Weights of a small transformer language model: MLP 640 GeGLU, no biases in attention or MLP.
MLP neurons of a small language model. Each row is named by its layer, matrix (gate and up: input weights) and neuron, and shows model dimensions 64-191. Each number is 128 + 32 x the weight over its row's rms, rounded and kept within 0 to 255. Numbers have three digits each. A neuron's up and down rows have the sign that makes its largest values positive.
After each neuron's rows, "fires after" lists the tokens most often just before its 100 highest values on Wikipedia text that the model never trained on.

L5.gate57:100149105138119131188136060114087124119152120078163117136074122141110169186119126128081142113104130032113176188151094139101106131098095133129135096107129089151112130118173136163121185092115115103143178110166034131154187187142102169132136123154107138092170078155155140092090103130141184181139127136140119124132123074116144108126127110158194122131130149161144130151101072144159121150081
L5.up57:163161131036146139100115156207138184153133108159127130164127080108125127149114124069133143123134069174144128095158072137107171065092124126054108075112121146114140072137107017157096142137139137029111096085142135111114127149105188132081189137132135100133169099107147106152124133146197133100125087170137169133072113113138149123122098165157116098149200107129096133134090128116129160138189
fires after: "\n", "\""

L10.gate272:140168097155183092141102156136117123125150044140120065124118186097153073168178159110185062093153107090122093076085143122118164175126115153075156081099141166111083115125164153173147114141168150152143163133106108167136164142156119088120092160199166160133104133185164182113162117167101102094084095157147115136163100112191142134148104139134184162121158134110131119112073142181167080117113
L10.up272:092174119093129164165169172092090158122124108148111097154111168132081074110111183125186100129143185148102139110171137121112183132158101150111103169177162150137106184101112112131145140134100185189167038130138124135098131098186187147133083154184173187106107107187131149131124102159188163134112118189130109118182110091168141172185112104120097155099109127126145102121078123136111150114156
fires after: " the", " The"

L2.gate264:083132150125151103088131113112095128080100134142102191050092091062125119094141170111150106116145146115101144153124088096133103110130112113129114102146124097157108070143157092155135093145158157100131210182085117063137158156184151157134097129091117178029124101078148116156125142138111168171124079148158132156129084089081126142105074134197155188075106095148142170119126133142080126165103
L2.up264:144084178094133131124145193130124126117074140053103129131101150073081156056138118087156127134093145074093140145113131158128103092108069171121150152105053163117150115109126103127153123132152166139117112152106167112162121115145153160096147097136121113143101149127196149143129123177113125133112173076119120126161175044095125160110116158190132178133157077132125157132094109150093150116124
fires after: " and", " to", " with", " or", " by", " for"

L7.gate626:153159134147132131183150110088137132127116168050088128150167067155085128125154085127118156124085134123124115085102102097098076101135155058138093135138131165097075068149183115136117156148122182214126097159165140131153168137077194141142164132066101179128139114189141160103125147091097120073136172097182098142130166117162128149120115115104131132098177114077166110107086127141139148089138
L7.up626:106102142157122163092134086173133112135134150138092135095139136112120142096095107099120144136114109149151118064131145117134044111134150121159122178154095159112149087150119145098129150098142116211116130175121098122120172103073085168160187109111126136056083181169138192114163135094142078100152173148112229114109099149168131152108142117134127157107118123165088131117195148104093091121135
fires after: "\n", " and"

L5.gate638:150128071121110171145111101072114076134134088126132156118127176163165077151193120138177069176154107192081140159066202173058159156164209131148097122129096157152137136115123104174164124087123163149124126143138075131098088171137161065153097167130099160133100130129177152096128141106134098070075097180131096124048112120123130170115103131096130138108214195099099126115110111151166112124125
L5.up638:100109164105152121113094147123150132122198129133163117114115168109110137113148132112132103155187130149122098124146177119124159094178159134109186141121098117133112127077115093151179114102086118108111174198097134136128144154164132068053098171106125225107103124178108148122112146118119088167124131172108111116111103103102122155123145135136094154089176122103121126161169152140105126112151
fires after: "|", " 2", " p", " the"

L2.gate162:124136093118082077135202147131079088105201103143070145131088173109086189096161151144132154086152144121084034123130156158134101098123178093173194189141166094171144121150126088130115141153098142136144137100153108088183120130168174170106120165096035101147123168065146151122165173135134105132111131116152138165163098109091115163189089109142109213151101140130159145107128175159076081135103
L2.up162:132128095093150167200094176150074160143106123123152145152134137128130101112129227128131201132153192164125116181177158195078105197141155053169122152132135159187085174152131169200134177096085152142117164128092117086190137144129144135100098166063116115133124084066159067149118124154125144117172156145078142131141075188110091105178154114082088124120153123130133122128159140136118072090141
fires after: " |", "|", "-", " (3", " (5"

L11.gate349:138160083155113146192193173121080224108171168138168130118162136149093117105068128153079131141088144089052133094115122127127147160137116141134141088156086118149088095095146086176089141090117122089107108140102076126138139151070142190081211123145059125100115098153088118104125119119152128107140098113183155166126174106130142159109124109143089118097134084067100146086134068165118127159138
L11.up349:119174121082064150117164127135137144142122130119134103134132155102120116089128147145112111129159166114062098141126086163126108139141139060122139125119202124003101126116120128105125054195166131104138130126150117144125125140141147079129190128130135113174144125107093102163149144059152087140145090168107163174102202151108101147111153198137170104143073095186110168119069096113108160091150
fires after: " |"

L3.gate368:135132089178104100194119110157121046151156109114201136162170098184083089139137170184104127164145110114155182123074149127185102156141103123155121139112078145084149128152090170178093104100177110083137101146143131089132138146118112096164135066102108192097131106104122141147120105112144198129069070174156128092111131115180158119083140170172081128118143147141122162111139110145124117133140
L3.up368:154104132096105111157158127075111121128153113168142209112101149157131217123124121162129088115080115143164135168098087119106121108143097104120122094120117156169130078149144103149125160189088120092129158134148085109170078130073078123141095123086106132127139177151162166094083099155083139121113064151111084157081140151108032130079155085109125130118137153128103176103165079143082119144111
fires after: " a", " for", " of", " the", " with", " |"

L2.gate245:142150133071082087118157093140153143185156093150145132103132137151093130180098138138156098064099161109158088153151096144138122092151149107134118139123105122059089105084088100210056116107075134087111083146133155136132158165114167172153155063053123126095168136167061166111174158046101132121146134096134163123115159145168088080118092151175093133117144138157118198069131145155122126177131
L2.up245:141126054139138180108021197091131175062124176161152066089157107090168152158133095157081123147185121132166176049156182140138104137091160176120110134176142130133159125115157122078149174138128118118135148116083160145152122144062087070142148130138086165115149150105134130121146130121057139092142114151112158144171124152057129160147156150149075056146131114091142059188214181125099083093099
fires after: "\n", "\"", " Title", " League", " m"

L2.gate255:139091094141176187122116132160071165065183073115153138121114135129118149083192145184144227126112131163100157115126113089166107100172192155158080140096128137126127084127153084179214134090119150171127132140114088145113140114129107082105150166104197131143120098113134081152175167131106077162159132128163093113125127106141187158131089118148176099076194120097066142124147123166172107165064
L2.up255:142184084137089120147092095135133150112125128171201132157148121156109087189111141067110177132105136101124175089114104123131134088118139110158066154114187155076124076124101106082157151173176088116125146106142138173113161119074133144114171112124119138137100136149081103128117162132141139160131153141129146165140117156136107129118158068089052063066126139126142131147167157167143040111094
fires after: " W", " L", " r", " w"

L4.gate494:141146143123139104113114102124087108137202151114128142091109111167122171097143132143100137055120134079085136127109094101152132146150105093150151080049136164140046103125108069121079110174129161148092112118131117117148107213151127100182106089114224140113100131130106098078090151100086106158113123129061134101130131143101106117121088124134147121121107138072090191113161110151152105073142
L4.up494:064178152087128145088133089109188078112145182185171149171079122155140135132096087098161082093094127171170143197134066118135095103142096121137143147110127101130165128110110043104090178106165163102092121150044100098145094157134105111182112171093138110113163143102155152085131113114076142086146147105132128147142147072172182142086105133090175131072132139127153136106133125155102192068113
fires after: " the", " a", "=="

L3.gate618:123168136131116077157152105066158121137155178147170097147173146135114118103173105200120100129136156112134151113123175121147105106129192085169131082087141064110079024116181151135148132081077130082107060124152100083119104121043071149152107111093171120163124109104173083083165120150066145116091071188096083151106138163138118184168142190119090106122184175094136129116070102073118096163116
L3.up618:138165114127087107120160149157141164150083091167135136161096128170113126120148106159140112119087152142124089154149113140165148137097149107131156149106118079104069099129159126106153166125156159160130080156080097131145119136050134134142133155094096096114116151098155110064069097123108135156172106143084087180115082140128122090139129084121140079098099132114125144120153086055111133133136
fires after: " the", " The", " A", "A", " M", " a"

L2.gate612:090133108174140144101145134116097160121120130127124147073099106102118145073099172112145124112153196139152093099145109148140109098130185024130110123120112100087070071147079082153174080141128188143110142175092148147155177112041204187119213163096144152108150118140122130113148109086115074122141198166111121172161116071091123149154122155106098092072102144093113134111144152144132124082146
L2.up612:104136134138141124185073143079123135118080082133194073102140081058097102149120138184171064121122139122083122116137124114091096215137143095111152098132154126123121125138120142189099137115113116142120148104037095148159118122140114175165168102115142151082131102112131100093165186184188106099187163081154125109137157187143161101098090199166103111142120130144127171137146107123104091127106
fires after: "\n", " (", "-"

L5.gate12:104175155151086077194154151128094077131074142142149095098128103146141114133101095207095148127142119143126096132175128203115124174157162127132156122113107154154105077140090138123116129091075101151105132098214152078068151177132064145114117147188116135126156179143062147138147145124066055071182173126121170148164136173181084078113106132166112197119123139182070106168136144190072142123158
L5.up12:117122120165099109205146148150143127071134108130140064118079189109115138111151095125146138125182148202089114095136164105099127138169114146155152083140119128099123089138163128153127162124139141072110112111129115132117139089153123115210174124140073104173126174133112117102138109155107155096148196105107148156087136139188102117183135168148130072100146130047122154093115083136091099136115
fires after: " |", "|", " silver"

L5.gate193:121149136103107183107129131133127171094116146146099104136101143148169151106197085209120108121167156116157081204159126148114155129178137080144152150138148127130112057199128118131109144146108070161110144172157145114160123135134161100147127183130165108109145103134141158060121126141080156142145131121129117179169147155119125116089094123096160147086081118086123111121163109093096103073097
L5.up193:096081109062165185123093089133166116114102103151097150146109183162177166104132175135132110129137143112150066169198137164105151149096136129135121129173142105109096104133119135136131187142106069116128123148155104071179173072115132096124133123140121171114153086123149164077171108155097138158118167097156180138073155136133114101196126120117093142159090090084137132101165125100134064108180
fires after: "\n", "-", " |"

L2.gate109:100131135150180107114120156101088072118119176178138127134111107180148227150129101119142153126119150186132178145124174123125091087184158085137112103120153112099089097192183062161103103110156181184150119142119108098119102143120155125124101127063138056149165115151149138094078067101124129132086182093143058152135145116062141128163088126158171104156155119094131143136117099148135122107090
L2.up109:131186096118202142128043151081158072126177120132109146152196118133137164183168166115146085093129093132143157094148139114120101120094155081141152103131191118130128130121184115072117128110166170141113144204105103137120118132100092142143116149122147107085130151118097120042135144161169138141133126164134119130147166137105156103146146093184083046174127160109110141127120092140113105164138
fires after: " a", " A", " one", " the", " (", " an"

L9.gate160:106106129127100076142060096147053137128113080150112126088159099163099062145152100172179146130130196138121193151077140090100141112143083126138162095103086052103105128139132128141077084149075144151151178149143149106136130161049062139207112127137156087114161088175134137029144220121139171128116170143135152097139102158146142140140110104129122085125193125088097152154122154106143144172145
L9.up160:115074098099131124124187169082182147139108139149058136155149146112155111131178121181106102105179056104121124092135147161220164141160103119178111096096138158129124141144115121113196089150122106101093120101072118152135088103146082120100123122115110160200174151132134098137096116141129110098128050085133133173188177110139148089102086082068142152110100111190144110130132122076050097070156
fires after: "\n"

L3.gate160:155147045105125144124094122098063170123075112107120135103147083114112145137180106090105128161183157138128139179096179117123202089137125084112094130132108170123126132155108133172147074100133142143114134140134100141114135130103177079155150147105175110190127099143145128114127166102084084070110080198099117121099119152082143119099085204107114086078183127064119222083127170133129114112116
L3.up160:095187066143173150118126100180115115187163130173081136117104121134155134125138099101108091182132158171130195141108176125144148134155119178112094105109088106041131148106089146137162128149158068149138107091144115139121074124134140087106114142136119157137116088174128082124153129146103138102087145155100131065103162148068144084103153181094065117153157153139101141118105053149109089152110
fires after: " the", " a", " was", "The", " The"

L4.gate209:115173158117071144114157128128125194095111114158162118099148084181179051141136087137148140165119122111144102186079135125110162148113142108122102154138154139141121062099205085087121160122130083107102153117167141127118109171110067136146084149143138159146095130137158165063138152123085110077104160146117155127119148086145097147119137157088107121085111167135126102155112082107123147207085
L4.up209:105163085104125105162183130125134167145168147067072101153108085169129141112077171124064152167177145189114112101086140121153088128165157104163147118118145182128112114111128192165159139176188113130131130129136098134190152113082105128131127138088123122189120119141131066141168125087072143113118128156136145124088129089143085155124157129124070084119134093118130121096144111153145148074152
fires after: "\n"

L2.gate1:107164149141200138116118098103097115089151115148124127163158149097072166139137127129179092135141089105152118150135098119161166146106173099193126169158141168123132165150122119155080108116100141128118135139062152105171115177155176156100164115106044069077131138126147159107096068154053159118116133159134104091142175124120149114108085116188218115080130136165107122125152144128098139104104
L2.up1:114086119141134142138147196126164108139078115124106133100135156093168091060125095083158106135100146095110118107162097128129095103112097113118108153090096164138142143167166134082176099198132198177081140125155146127106088143096142192137172103108094110118190129180163156148164046058145180152149183150087117118127102168118104099126119118124179128125113164108126138152130129128135123101111
fires after: " during", " In", " of", " And", "In", "During"

L9.gate12:109126108170095159133131135069141123177142094132162122114105174152136134093173092133159114125099102160112124116111141145098152169171146096163136131101079085151098050093155119187150128107091149130157129176174150129132139143203132102126163154136140112174101160165048122115215146118084123096105196156137092138137091098151100074123118134102140128115166146093116162150085169076130115138107
L9.up12:106061081134138157090106181073140156161133135134139073075091169107151143139134142131135109134115159152147186097138142159129163145151136120139120186116138109107144123129193123174146126159102207094178133107107140097130140116182109085066154055141179132174125174077058121143159173144181117053116150133140096143176069116142125110168151149104096146149149109135129122100152156126197092138165
fires after: " |"

L2.gate94:173107146097159122118093082123160173122118106156174217106146120050085130145120132136139106143150082153099084104135168132149076194095156122141085104162168141121153158139151135123164104101142187074130122124123198140140115163139073168155137130103169115110093093124132165068129135148137096121128180133140133138102149138139086128083115166124132103069133225164075140128143142117058138209110
L2.up94:079146129121116144184092098124063106107210106135134114161090120119151123102122110068090106133157136116081134114181092111086070114057116198098107129109119139094141170171117152168102145131132074137184111141085172150153123077117115127094178101144092127123128119089102101146162154116161114141094166099170169144123194077081108081146090153118088136109111089150110163129160154137138120120116
fires after: "\n", "J", "M", ".", "-M"

L9.gate531:126084154102117131127090102120084088105112110124144173104131131116124131100150085160152107172164105158088127112144141183142107114125134080101088168115089136183095100149138074153132130117113169193127141131127139137152147189121153122115061095162137112156116156134154129092176062102149065137124163151084137183143075128064110162067077135114115094065163159118097190107131128142129161110146
L9.up531:190123132129130131159134135132110139132192149131165117102112119147119119091138180159129128131152164096149138153137111138060063097167122081088048172153153095123162088169126122130145145112143114119121164147083062141095080146112147161085159114082144131140126155078155149151107146086138114120122151073169068152116154147041076067115129118082122132148131186190172176121113152125155177151087
fires after: "\n", " 0"

L2.gate235:105150147124122107157165127049130106139163123175119173155103120171168189154139151132120082100103186137137117140119155129157107113176185152077093048137130126079056092155123117135162154131159187097164148160143133124138131136129158132116101141068168137148135186201119109091119177117101137078089136110099107125120142108076109164131113107145163117075114153077076132173088163157120137102127
L2.up235:131167180116133194115108121004134117113161130065078143102108185177145103120128148118103155126130187096109140115179086126118166053144153110088085148126159105107052171103106091123143126102049083115058104173124123093141125171154163176072122162070166126156107111151149134120152156095156089137100104065101126143137126113139078158147098135095088112202156159091085197141075150131069098104134
fires after: " the", " The", " C", " c", " an", "===C"

L11.gate489:170065117157135120167096141162151095102101209137152160143128064155133121111059143142152188166099116170162099100098143150116133154114138169120125110142166147116127174097062145108154100126147081091122057143084103195109093130195143166121130137167106134090100140145127080143116098157169080135087159143077087098159154120073129138151160067109137154166159117151094152116166103165114145070063
L11.up489:145140131118125130124137117118193084078120166111123160128141092140122154092105103166094148125116137136112117142082113159093076150094147199150105142141142180125144213097083120081149107079139111116113080148073178132071073102158152173139136167153122120113104185145128135164067103144142137160094157170158108086078151109066145101132147070132098114153118146140100176165119108103151134139085
fires after: " |", " Duke"

L5.gate352:190176105111135159179179189114109131096122133104156138098156152173169104142099167167150167101145141165181128161081162160121070127107173121126091116095157178054133117147148140162146152113140112142127061151149114164143135182136107066120129125126169131118203149130155123111100109140080111083150132159113125118144136153131176125083127135146076146109151115102163140171075142145112039132074
L5.up352:148093108125102141125132181146180126123086186137142118143053168117109120171084108134160164085219111189143134156080133162111087145135148087106131099123152114081106113144208147114160137112169158173143082154144148117159179101149134064111138127096108103144144100136118104173163165112046078117132139136159110164086162127239101177108099105116102158139103040107159084135108095129127133116148
fires after: " |", " 2"

L9.gate247:065132169105121142165171085114094078171125141172108110162138084184148098122174088085108180085067176059166160166089141133170111121116174145137100157153113130192158132078120097077101141114136082188129081196149103102114107133110211061131134139125118094143123145100114161154131097154125161116106150140158071103086154150149163155087114089141134118098126182124185168109114119100142102147112
L9.up247:065104095102115111087147086153132129123095105161173140122142116137183113105128076131133151125078142071192174186116128167116079130101131124131125114118119174140189152143109106121071125149131091217122106138127118145125084093105111146118152069175133097107133157138120137203156114148150109132121074169126135073110149092127137201189111075075138146082186142145141150128128127114114048137160
fires after: " the", "),", " a", " Wall", "es"

L7.gate584:145148095145150131154166120089104092139146060051140126130167108171220144141136112132104128150172140132130124109100147145126122119148133154073078137147111131140081089098105163127144081144131150178120090127185105111106087167122212141132123121163164123174195120120069076128166131135195144123119130121095093107132174113173094091152096115032114181064094130058106145128094139100136159166122
L7.up584:072126113159151116142108121114117120171102053100104151106163083169161152111090147106078129111186159153125163059116182198112037104143148134107103158132095133154091142068132101111120105156122139096114153132169107134097167157111136089082182102116131160154153178111065066104148125086125098123208190121135165136138174131131106113169029125130085139123080101112171121121154166117102122134147
fires after: " |", "-", "|", " Sc", " 11"

L2.gate58:094104152099208110190132154117102130091143134124188157087119098167064113133147183162118141179137118185120122119133101124175084087105171115180111105155157164120114054194115121140161133117108169195121110122153113139159108161157110069125223124092084106115117141157144170059158139133134117146142144109106153090109107128115191160116077145113138163111149103110095119153195090224142100122103
L2.up58:185139118134187152120082176100153133158153114150143131136102152190189133065115128151107181163134135220121110140114095183207146156122122089127111102111113126044108142102128139180216160084151148097079159135063101139157162129099183187144163114119181086119149167092170100163089115122131171158123121150162116139106149124139202120137127111122172082053136068173111176148100105103088077145092
fires after: " W", " (l", " R", " r", " (R"

L9.gate407:181150144126134140175116170158129123095183097133160072070142171099116131163103218131107162129073146128126126085135149162119081162132166149098125108133047118091151073111127070166109145160147152093122156161188121119100116139173060110145166135165039167127153185147124203150117120157133142115162157179120186147136160165169110058119154106120126122138080149146056105186141194164124172117136
L9.up407:179142179064135062175123131130118181155131121108133108136070174137091133166092122067189029139183107114165138175114080135122154117141119107059167165151132133107109137158079208160121137129161081123094114142165136142114169132175070152062094106101131062204155100131057110118121160170130171168159136132172099063110163146127166066120106133112151094198175135132122127122180154131169119135143
fires after: " |", " —", " ", " Main"

L11.gate287:108162150163145151221104203072029150137123060088184140140078166141218170085104094127143106180124115094113146119136144189101210160106153139088132117158125132174078110115172095117183125102133094167124103179144102103108144109127121157125146097157162106181184155136108097103183120086145128098077154160104060060198193151141123135117098157211108145055162125149139073166153130142123169175062
L11.up287:128098139111144133156093168081133109142137138143138108137092146150172142108102089091147108136139141130079126153138177158102111185140132055167160095160156144131087157110132128145138120142085066153135160082097090121157095107123135056154194091095140126136148122145101069125155084140180117139172118098140121128173143134207100113190151087092151124093091068135109106089166086112200134143170
fires after: " |"

L5.gate612:145191159174075117143157179172145164155110119124086165107111095206137174073173119161167174191131120183135088194115118158094140167088125139154151121097133093105119109055144121122191109081080149123129150141161048162075074204062137132138137113116170115131155136153123133087136125126144080124166168129146081109152181138133146136132059114111135082118149117118113145127133090130113119133126
L5.up612:151157085124046141160162145125134115090114149131087168098129091100105146042106034091170092178077051135163116087134101148130151154152146143173175116093098143123073144123127117150110106134083124096123033078089100142100105127146102114161106135100092101099110132126125155127060158152194084170131092108104137152083122097145171134123165099114145129094175189146154157097183048141126094100144
fires after: " |", " to", ";", "LC", "w"

L3.gate470:128130089159135114133178158174125180105160133184103165137127131127116142132180128191097136141160143175142144099100084098141115117144177189170107141118133126107138117220123120179087095218149143073151202120114146121132131111102131075107152091082143141114120144119145096139117164150120079084136122106062148178135121124054147134164108144090114142109109138122123111158105121177126098140100
L3.up470:110116096183180095126103155068123126123109104077129116137097159135171179160141141149124114117151108097148160158125099127125087111072152170187157099081123106094159090147119117176157135109129064108127154156123175101140106051209118161138111097184090155121126188121184193099141057156099114137103180146229171154183149115128063134130147116191153129127127113152149130167168118153115142110122
fires after: " |", " and", " for"

L11.gate182:196166170154111108189125143117110081162125112128106124128128098077168141075066066127102188124130145131099073125086161153190119118123150132116109103117139121148099123097068129205117184113138097140106106121145167081171103140114160076145167115147150049145114194098107122147148100115122054120092128125146125123087136101072108152145153069128119119123242122166113160144144164171092167143091
L11.up182:181138172078166119162069146082096098186146115134102148097111106113151151096039125104090123136076158155100111130140141128175114135125123109108129087163180098116125097096119116169153120140150107142132151109104149086182131112149174111116157085146143085109126159072121103161193149088121111114151174076121144137085091126132116120130141097130145068129161111175152083107128156194099186118160
fires after: " |", " 0"

L2.gate519:092146167126133105098140140152132152091105102134079109104149169093142148124147186167140131144168166162099113065160168171152153065180180173135042075146179128098052102112143159108130077108130157062163136143140074172180176141146121177134147113155109166100143167119130145157085149144129099104116109204144140139151140093091146138157139118138178143163116158131121163117181169131117157051113
L2.up519:158142179149096144107142142129121078104154099111136178145133147145181176139151132110113155144103143123127138166157141207108174141111135120157069117194118095166133118182122128082088133105135142075096121207114135073142108139175114134120064182179107135105088072174139140161089091159169071089098144188137099155128163079103059166138178199123198114138147075110166044108093096159078102118168
fires after: " the", " a", " his", "-", " High"

L9.gate547:186107091129139170069179197121117088149122138130088109141178094079145139130110134161106149145153123133135149100091177161131063075102161130185156125080110090104106214152127105091103151140126143148123084130112118135124106151103072160114141106158103161104064097149159075101155109162090161092115139103102130102165093083116158100134122144085138160107139085115117142152130122152125153107143
L9.up547:129137090141133134168135115152169095112122107145132138081139115118089110112143135149098182173134121146162171100123091107111084088165141111101091118169140092154057086106119193133145098070185147087137148091133155134103103110077137165133137076115091166156129124149100134131142137121133120138115086096124168152106124108119111099146114159116101175101125116083128133130142158104205137196158
fires after: " |", " –", " 13", "|", " 14", "19"

L3.gate525:090133132158129124145095122107071151114132078121184171219106096132142116139135106158151147138112094093134100106143072102086160084136165156141120074130093128129167128190148126219101129159122098151136145102106076057153106139107058139102095143115161131110132124150136164124077155176097120115175078101093124083143088156039117094124164162190146138124109138155112151165080167133136047172062
L3.up525:078148107114055174181121098115157088185158113132104139118137126155177197115118121088097141123135173153151048143057193168118098175190118133145180101125128176091073157126147064184182172139100160150119146052156133180098085155116093109145135138072144130109125147128144148131181138098150134142065162056158152099165078105147112138130138130127055105150153145100123110122141079124140147157177
fires after: " the", " A", " a", " of", " |", " in"

L2.gate374:134107106153119143107111131105040152118156144184127147128159089118058098119156160119157130141133148152143134175152121116080146129092156139121101091089151177132095153146117160153105080148123161163110123177135075170105089186117065165107178159112157114051116123092142101155140111142122150058208119126125102124080168066115127063145092137158207110116184113126077148146127137160100132130071
L2.up374:159145113128135137160116136103106148108118163166136138148096087096056092157135138164126089151156099148112112149134045160131089119046137175106056155166132101154125103125142097124117143118154085115112115104092154122097151100193095112117134120110165115097125133175147115183120106151136075112154173178153158165129121041044150148136130111112061194133076141190112159153193148135103081109142
fires after: " |", " born", " (born", " on", " MF", "J"

L5.gate633:110142098128126144158157109134109177102161132150096164190137095134147123230127149166144144116178061163089117135170129127088126110152103159139101113092106165147060158090074145145121117162163179053149127091163121121162096113108128166121117104093169152109114148133148131134165175101096089093134119128127108158123126090105159104148095097101083112141132116147120104077179108167104198112060
L5.up633:099104143140144147093102200120156135120104129145175209166063177098099140115125158142107116087115144141144201127155121156115088144089155098175170125153136081141140129112125123141103137133159091177124091095136072153129153119101132125120123147123107118110177107190117101092152140127162102177126107058180181077088151128118150105101103160112156131136145144125154130143119151135127140091115
fires after: " |", " the"

L3.gate74:150169179093102102149124098130137164120166155152164171151160131147125164081148107141144155140072126088137151097114108122094188132137133091099154095171093097152114143128066142134181154113108086135156141081081137123097066171124123188099120166170132083119126139147133062167097106170122169133178122067087202148102146129158118086142178096179132120150128085058136101149134127094093141098106
L3.up74:120158170122078125082125164053118111131115129119099084111073134083143101118131155177135152156143101124147136098120193119163120136130123054128105143077168082070118144111132081128105101113200156145121122104118141040123132119098138121103140165105122120129104087132199169129134135123149115122138146146121143131082110096114116133160118143071182112124069113097134170141119183155150162082193
fires after: " |", " v", "l", " Gl", "r", " Le"

L10.gate326:121158107093116123140151152104096109090138077089128144080097153117142151085119109105161115147094153160117081127140085173116081194113124076092148098113093118144139133118074119109067160116111129175136135068131122129174153146076164172063159159109151152115148107123160210101181112166128091121138215216132058139150074143091141174125123108152166100077164154116019138098051149112098093115086
L10.up326:189091098149115144097138161121078118140082086132125143068112102102145118095152089109132098157123088158101129089139141096124180242081109143101158157124165138095143113132135051122113154142146135165131108108157082146159150154121133130081235116096184087132109101075131200117169171183224128102142155154144085087156141119111153157131146106137088155096103141130087118100100116190136123127122
fires after: "\n", ")"

L8.gate637:136110137177127115127116112184104105154144085156066142137121071116100148200144155123157155095169125134141170150117058119154120107123121152134094112102147101122117120140189132085141100128090124123131062121127085053168126132081137164142128082091127081141135102073167155115150214107184145116079152126132183132167132150114088050068178144048153123123144151159129117182150125113158123094125
L8.up637:097105121166084101160118125138080115117118132078049124053103158089169158175098064095137106154159093064184151125156106162130135146076180104146099162126180110121122153109152101162157122126105107169131134194091139138154083115110136087078126121144116106124143145103131139107137141167185139178074118139145183163145160157145134128147158065187099145141111078107136186074167109141139140129130
fires after: " |", " of"

L5.gate362:167090137136164113117172118155106104122141176095128111166119156156141097199113152145114089139183106154129146127188144143089141093123142110184107101134136141141090170128088147093117122106133117170146130142138124129185194129082122098118106122122105123165159164172068058141233190113095174108126103133103091168217196137155116093130121110122136128103122148151128128138103063169135125047091
L5.up362:168139127123172054129117149070151064172165141069121109169115220176099118171186197108079135109125133117129141102159172143167144200119162130158153173200175107081146163091134108148135123173110125110115133120102138137144099094142105135125093161150121156157145134143104103125168050148149109176126125098093134078165163135117077137069112104109065198095125135152175104212154120126161089121132
fires after: " |", "|"

L3.gate430:127156123155062139134078107166155152107102134160085173115104101162103148105114141160124136173120167135196142104148116135076091106137145102161186171164160096048151109127136153128159157122108146149108146096101077122111143114136124079144166116107143086105133164149137089147113141097170142089134160151175136112127135215122106079163142113099051137158126140072117130109114074105094120140140
L3.up430:147166160124154151059121175126123112076143149167133149096150102095108146151191112147133163140131081116134148073157138145081131191068148212180113146116115140096063165131131137129119149122067156146116112167103123134100103158116081127106197127098172082112117181114135204112140133164176122123098160127187144199120075121102145070112124073113129161107153154134150115130186150166102071107075
fires after: " |"

L2.gate18:215124093177080153183153153140066152118143088133117156119127192092073187139109119121117115150160137131069144160138156089106146112100180109158123103117148110170163149073144084091100123072073161111116144162152095146188115127142166092132171114152121095107153106139059122148100116119090108062121165070133114102134139173171107171101091156149087120092108180086100115148126155192090054121114
L2.up18:115069101044100106131116100190122135125111126139162125170098174198130064145111182106081115182107091145093132153154166113127129104146130112138079121075197116050105116114134119155144104177178191102152068137137115141071099118148092169131157078095151082157161119088153161109114110156126120102136157162121140115143178096134135121147111199141147128076126165144134178183113149143162093112129
fires after: "\n", " F", " f", " W", " G"